config.toml
vocab_size = 28790
activation = "swiglu"
dataset = "wikipedia_en"
MLP neurons of a small language model. Each row is named by its layer, matrix (down: output weights) and neuron, and shows model dimensions 256-511. Each number is 128 + 24 x the weight over its row's rms, rounded and kept within 0 to 255. Numbers have three digits each. A neuron's up and down rows have the sign that makes its largest values positive.
A block is one neuron, or neurons of one layer that tend to fire together. Before each block is what it responds to, as a language model described it from the Wikipedia text at the highest values.

Leading digits or number words opening a count before a plural noun in prose, e.g. 7 of 70 articles, forty years, five works; sometimes other, several, months.
L4.down275:109147111134114150138159138159157132137140122115091137116130151095132165145128139147142150105153093161149145129129144117150147125113114130108112129092136095173110129143122147132138086136128134102161134127181161130119059070156146091125161105114131163140132091120122098132149110100144101108098126161075120117139183110097131150124116140124116121130100165150112118094101159125152166116094161087137118164129124142121124141116129122116135128118135103109092133127120179138149133099111126121194125158124108139141130126113139121142119137115164114146132176137135128122143151129146134148104109110113152116114098110145139112144142126141110086128105142097110101112107098118156146135103123142151123150133150123107110113115144118107136144150133114157120104096129121148134099101109121
L4.down611:113146136157126138131108166137124126106090180108105112136107123109124110155146171167144080140120130098114132143145107137132136142124106056115124113125162150154112135106120121114092152133105134118123133129097152139096017118129147129144128127090094137164138144141069109125105155080148133082091146131120127156128122133103134074114106159105116077114147085147113110114117113132140073171167111124149137149147163113117112105143156112096140104114116097095132139119135130116160138124147118168156140113101142112169098116155107124132113106150138125130169172129093135103091129114122124128102094137136166128113133116144137136122158115109124158139116177170154096186130096092123111141134119094151121138121148143124098120133117134150126152119099133151109127124136146133113123109121125
L4.down819:124144123141139149097125112140149115143172174103120108121103129106116130136041151137073103131104098140114126135118167123111162112173138125123115132123168113136128154091132103141102118162135131104117116140132133143127029109141125147108124082114130125149091063134144097101155109119130106147196168148125112142163144109102099137131117140142131135097092133105121104098144119089125127141141117134100168141112143183124136130131097141127111144142100132166141174124160091100088143111128152118159100120162102063152140119124097069132150098172124118116140184136126154146103122115145108128092087160128134180150105107133107112110113071083094141101126091156146138104104086141146120099146132120159125145157140143102111135104119136104130121148154111120145135130154176157136133118113139
L4.down1220:115140098126082138107170136129214158143116171089104127071151142119112186134119088110140146133154126095130106099114152106078147124132141138144097123115144107148135135149110108142106127160116183102141127120149172122200116111129131146135121112131139130095175124112146105146131157122130152145128095173117134112123145148145188153118145154128142105141087255131144103092109116143173141145096124130139081134125161125083163135156093141160121089145100132131133122141154147138120147130126125095132127141103127107132113134112121110126098128150149144127141149134140142123116126136127071159064123107152174118146134096145135121152139134141120113128108132116088102148151135127152141119084121146163106094115114153117171097124129131104143077143166173117114167159130085143142149124131129

Periods, commas or opening parentheses right after a name or initial, mostly in bibliography entries (Farrer, W., / Sattenspiel, Lisa ( / George W.), plus some list dashes.
L4.down449:149129136108103161158163093122097138122168140124115109101111078120124078120119130123103144109122115125129168117084092134085125110104098151117124139124119121156134142158136111120143129143141149120135117150132106141107117117125145120076163129133159146118153094092189136140103073145169121151112172169178120138144118119091082097148126119180119113103123155183147129125134153107132120117124086103108136123056146116125131135123130126178123122131113116106170143165152098109121189109136110131184163081158090132116129089138086161097114127146125141125109165092127105158172149132119135123125152131126106122131080132138114113094105139162124119145142127149129067127090115131089186163111099114137162110136137129133142101113172134109096147159157156081076173094132163117130119139111112
L4.down614:146120116145132131147103115138188125107121104095125156111113164126090126146145118119094116125151127119134160125117132091123120147128155138139091099166071118146140114117151154164152073103153196105157174126135083094140130119085105135064145114138147089088098103145124140114116158124102129165142137120174175115167122128131151082141116155134128157128128065104134137131113110147115122139129130154126109148156164127087149162156141072108072181146178175124146111111150131126148111109123162119115139163120142147113122133116120111156133090082140135111144155125121082121127117142105173126149150112133105114128128078136085118115122113124144171116125140113080129146114109094161176166100095126164166134115116125127132109085134116137154197120181150072111131163107143095100140135145131
L4.down705:185122103159076133132117121156148138150111182138118155119137143117102091115154151121144134094112109129081163098129140107135146123193093153116145117162176178116119134124124112172155120164112134122136149131127112143099187098104141120132112101161118150158102138106124091162107163093149142119115114146120153157087154132093126154126114119173134144105097147157122133102100139128147069168155123130136101133128127078125161128140124124178142151108139134140166125113124082153085131077129122132111178185136109129143137134104142119113113107105120064144110123130096100132173131125122116119123108159128073131153097115119135165146142156113130122165120150131146120141138112082151180106145146125158153094116120135169158120145165126125140086114108113152135096104121134067136098117129144
L4.down1937:103159144154096137143154153144145117116143075157114103137118124142100172127163137143153095109154130108124161171117101129097120120116138107134146147109136162134131138122137121170085123119134154152099135104155160114123098072164135082138172172177123128114155148134144119118091164094127154139119153122100116159118180149108102121180126084086098091124123133157119108135111122139153125105122128122176153140166173125126096102126128119155157098139091092130095103071124108132110141119119146113113095153133169121092122132084123143169146148130110072148165121151134121162105148091163095118159135117181149102104155137088183113159118116146121109156122144154121087129117151112163113130124151125096152116140140104106140141125165119122117095107122132122149134118126138102127138104123110

Quantifiers like both, several, other, many, and "of" after some, plus digits inside numbers such as decimals, percentages, and table stats.
L3.down94:133088096094093133109139129137155179152131115104154130144124143130121134145123089165124140095126134116114135069134178100142097137121115156122118130191112123183143106145130126127147119115129139134136114125132111118130079090095134142147114128125104128094133071099115095093070120148134147168128120147141141123158126156148170082136118108138089142141133130097126114149132155127095099180170133056098118159106161115153137139111134118108160100124118112127140117131121110162110159120106153079117150139135157117106099107151124103119144127122186134111104107106137189142093127162112098120131152138176164173094119127144107179137118139154127117090113133114104128130150093140115154128147158113097156101086082128122130131099140118138154126131135171102064100079132132097093131101114158
L3.down633:110097144132094129128142138120130096137109130137098128150141102114124106132130091128153178161180120143129131110151136206110142137115143182109126146127215119176125135092103080136088141131143140107093140122169168147131005122152152122153149126160091144165096106102158126115134164122101158132146144125122091129102130138134144127152155149147112132120125073097129141089105113115135110171117143105127099145120135172123153118124133095101144126137119123132153170113136132092104140119113146105134139127112133104134149109095101084081166097121077173096137143110122125117099163119120157129108129109172151135090131106120153166151173099145117136150129108159125122150135104148140127110103136127126134117125109154112143114139111120129099108110153158078136110110123135107132143166115118
L3.down724:136157125136111098142147068107172137154119139075137139128112173157158167106152143121115130056138142120120181158137155104119115127173137134137123155111143141157138135138168134084134170097156123189120159145142120120150105095147177164130145090150140139125145144133128148144160165105136115133149106143096135095128110138089116090136163148084113099165131134162155099093140126153152166137149168095086069146134118131124178125143145103137173132135114126135138133105112138143143062138153126134107129146147130136088141120098093070059145112141148116134136111146145182136118098131138119139151136142126113116125128100128111112108120118093114111071112108104110141168101098132145135112115121126132139163081128108123129121128104151125163127122156078101175134141142121163124116126083148
L3.down853:134109146127071121112166162123157149107131133128133072154153124132108126113130113129100121126157122088134114110145107191117118121134120109128104150111122155134164122172132149147119146076160149106119165126148146161169021102091122076148147163137121124086117106127119127117120125128094116179123174149152137095121161164134130156157142117111129164155109125124105097135068140128168099167162113140139119144171148118182116114116140147117106136144136167104152159110143120170114111116106164076144135101137133135113115106133119156098134142086084148123101131148105114088055125125109134128125152118103163154123101111111132151156128113182151138127117131106123117117126108164116120097128152120142126154088117127125155090175139154113151118134136116088104122118129138133126095139131112
L3.down1191:158152094155087106153143117126130134176134110114111130090176106153147118103182104152091139099138113168122175147133154128078135142132148116135104113176144130104132112175153096117127119072104165186108131137105164118113104118134105127155133078116107137139124136146115148108161138089137075148128155118110123094139106176106140136114131155087102102125141112142157132101135118171137119121162161111123125103152168138101137182079136113167143110096127088131136189127117117166114156147113143115147114158098119153081116156141140123167135120111140109137121121132111111116126106154146104118108115120119126173133101115136150202165172109146126147085159099129105140143097114143121141152082085165115122108107168139106126130132135130119167099139151129120196128146153142124110189142138127
L3.down1260:063129105162139130107136151102115133114162135136105101086120103123133142120166112118125146089115151092059143132149164144125159117120181146148092153094181148138127127146104108111122081090126118095141124111142093134106157097148127140172141125145143167137113155151139171123159160127107147141156114103098086134122099123100138154160140123107138117124115100107124115092142171114182123163135132091092121113155168157113116140152160116133157130129090111097129137124131129156143133111153126156156148148146113108081148108136076154117151097123098140142117131103129149076121128147159096129132101123122137134107139124102161156095154117167115165130108108117090092117096119098136121128089128137126163112154111151075151097110131174105158097120151103141139115120158155171109121109116129
L3.down1913:135101131129087099143142177162111134048110113130161129150136116114141111140154119147145125124119107161136123142142073156126131093112119143129097126118181095118138168151100136155132157092137152094142109154085170123105019133168125089129093096153173160109104186148113151165113118144136116159111104099119073103098091154141102132107142145141092113148100150130123109089078094133131121118147116155144087108162172169134112111139156119154116124131151102137154164111084130110133102134136130158105138079108137115172137108102106148106132063143079109160136150119074125125128128149150144159140109141118124124119159143132125096149160126165105142159111103142094132115151173082170175134082133147100125153118115133120098085141122116118107150130117143101120091132123150077107150150143160
L3.down1990:182111114121115148129124131145159157143097157141149139145152123161106125144134138105127116128143131138103198130188104162098163164153138139123113147147138134114113127140095115118147130092171120141077110095162130144115061122157144139099162084086133135130103162161103130127111160112170154115143163082131111144147146151138135075137143128083123127106140165119150106154131133111141151137137159093120113121134154141122122117151117125187109109123138118131110161125133111184126114150135108168130116124130123150129128108121079137110117150089108154104126115104120110110104144134133118093109139134165109143136114127123120108117116158119119143121183098135145101141136120125084108136097135137115129125147136095138102124168115104116115115086173142149135118122123098103155160153149090

Commas and words right after a surname (Thompson, Sattenspiel, Orneta), plus inner digits of birth years like 1'9'64 in biography openings and tables.
L3.down166:163106153115147186106136156114171156114113119128146137124111100167143102115122109113105091134116129111129091121094148143078147077132093104139159132120102120096132118141145073066111118118125164163163135124103131104137147162132146152114158108167100185110079112099134082134108119160141095147165105151096168131133179119136129145143123125152171096125107135141107132106101128171139138126168114151116128127140129126135140135128130110146161111168149138137101163131131122115100134142120110137111107101129158101157126121132138141119148153122087136138053157106139092114107087141119122136098107153136063115105135084159097114166133142129153157140131119160135087102134120120086122079157133149148110103140089149156146107046130201178131124096094097109121136142104144148123096077086124
L3.down199:128129119111092172110108115153163132147086150150125146180095117134133109158138119141080133115121084093115127121123132138128101139135126100149098150102105152122131102147098124091095084135109137144147118092136195149115136124132124120087121146145111138161145153156134106141127140085123142099100121132143134113149110138176108119147099112119108119143111191165122105100089098116111137123110173133111155131124113152115090133124114115115138112079126113116156154109093121115099122139133150128140125105124136172109118127136102119123083159119107104120136066087164116105111145152153123126126109110144109108130153119157149125120175111097114185163105149128153096145118079093115155173128144142077136118123111160139129114119110133166106119146125144100139092126173119135103151136112128
L3.down353:069112140146091164121137157143115166130123113153138160087129112151101106127135128143133112138175135154093106123155123114129150126082100148149178133105127137143122095094086122139125111152159134129132151096152162099127134098128151112139142122150120138159151112089136151085089139135117110124116154086127120134117172129162101166140151142122123138122091129130144073115144123153121136139147154130169145158143167133141121133089178094097126110158147119132147105095129089096111185104123149121078118126109140123130124108128107105183171125113112161126156105155163079115123133126120127141169136086165111140122109159108153150107146112150126153092136137142162133112142130109147112131083154147124157086143112144109146138110181107136098143112079169117121121126109129105112130141156182
L3.down983:210098148150114136137114141107156127151157080119169118087143142178118117168128143109169124140115103152129133130113095130155134128085141152126142105127172119079152095185107106133139135090140138113119126153152116125193174150174169156145164138142127124098145145024108106117077164148134119129163107113152120120118178126147095110160142116143079134132167112114154090102161104115092174144144141151124084118109126147152124131144136110059159159143088140136121106113146109155143139098102106105100147112100170137173117087124148124146082167129121105127096140130156121129130131178115135113150104133151106121146096109098138122123109139140118155157114099114124143120135137142132153139112115115123183046094063119133122132093145121133134109097156131155121087099134161116104114146137075
L3.down1648:175121131128113137142144153131128101114158152103134102122133105114131112166150118150137107112138094174132116126101166124103127131121135122158107130148140150160157131147131102139114132138160107118103120131140093142087091104162137114095117141151093070148126107094119121115103162142165098098073134074132154141100118107141161135153117169145109139142130077103159104120158137100184167139124118126159132122108136199106139112147106106099144142133138118137138125100140103112157129135107175080175136113107137070132114151139109144100109161117101125118137120069168186155147118113103119133149152126135082134108141136144194123119097123150132114167145142137116104124131153103093144157137202095105110106116118141131120139120126117118157113091115140124132118121134138125145169115144134
L3.down1846:108097142138161156155138117116082125084113103140127139124133108106117154109125135087118136147111153112108116087153163106158165138083128186115145110157109110104108113107107134105115115158137122098149120117113138139133188150156111163140148081114174110125126169149124108141146139092099128079100143152126160111108110134129098144132134127137120158157114056121182108108151130100116096134155140207107140143112103129095152124122084171121156181166107128120149157146129104119122149117123115128100115135131123103164141157124122115161081138178085138145122142148127143103121159158135118163116117117077109096129098105096161132108137138106133118122146148145062082107093134107108071115151176105137154121116139082143123138129139155160113134133139145096119122107130132131192102142097051
L3.down1975:134046149149106143135115131122148151107076117152118137139133140154107077130128129125125113128106128086061145132162166132102125137137079132106148120147130153107135139060084143151123107126151115137121128130163135124128192119115152113105107162134123157128091132132102154077079105119152122139109142136111130098177087088172135109121119100164155100118118125139147133111104146115157075107158173146128110111104145139143167104112105124145119122153126142156128111188149163123152121141130148119101129137130102122116122071144109107155177142099080154134168112149140092093115126160121080104136129127155094092130162114107176068142114135110117143143151128112150100123127144149112157136110178112074127141134084076145118158103141136201120127126151147142146129112112138125118077110132120
L3.down2047:117103144160101111097166142125136131138150155097067134167119086105115128148132139097184163128124113105140098137119120118115148125171116111126175135151126132088159132138123134139095131185150109115125123100147145122123088163134135129154167137110142124135124128058101124152097103135183139124068159110123111129102149120077158149086127135135195122119119153181155142082136163112201158110124119161142119131128116124097143129124138118107098149131135105144144127127176128153121149110094108179163116103099116111163132097141117133122135162131129123142106124158106121114143136157142110102145098148115143133124087076090132113135106154133138163160103146088141136150129103122138124114103098129127126135118138136170126144149142111121119117141122113147144126159135144114110136101150121

Number tokens and quantifiers before a noun, such as digits inside multi-digit numbers, "following" before a list, "eight", "few", "a number of".
L5.down716:122089154114130127098140165129118110131109115146135157128160123080133141118104146114113118151135114142117130119126112135180130112118172137134144129138174118167119173131109160151120144135149087110178158101144135134125086140155154109161151122124129125141104118137140080143148147135094115129110124136164082120101114104131117081130151132139106140145130067140100119132125120111144105151164138116111180100172111168093132153120160134115133108130135080117105139149126109107145090134118121140123110138167158106134091110114151161111175083148094135138144135121135121150141183108112128167104091136133137102128143145110169133134129082071117117139129105160123122160117144103174125166099161096207136121150137145168120118123123133146142150139138139079142125138139108099102155101170163
L5.down1147:090104193113106121103145179126146137085141147106086115163130108092109142155141148149136133137122121152166136123126156165179137104143147103131138143132168081161158135095101143165113111107143101137127140135167142160133052118150126131174199128137106070154113130134110072127129109136123131137136116160111145111119111110129152111109119150119104156115117076144137120130129138085151133190143148099116122141134151123116131107131134134093145113124113112107150121126134142098107157114115138122125122160142139157109157121126128110110151098152048116115148178109119145113135155085136108166104155109111132128115140140122113124152116083055142123143134128162157151148142123121118127142096143111176138146135113167099114129159125067106157115105144128131154147113158159106123132112130172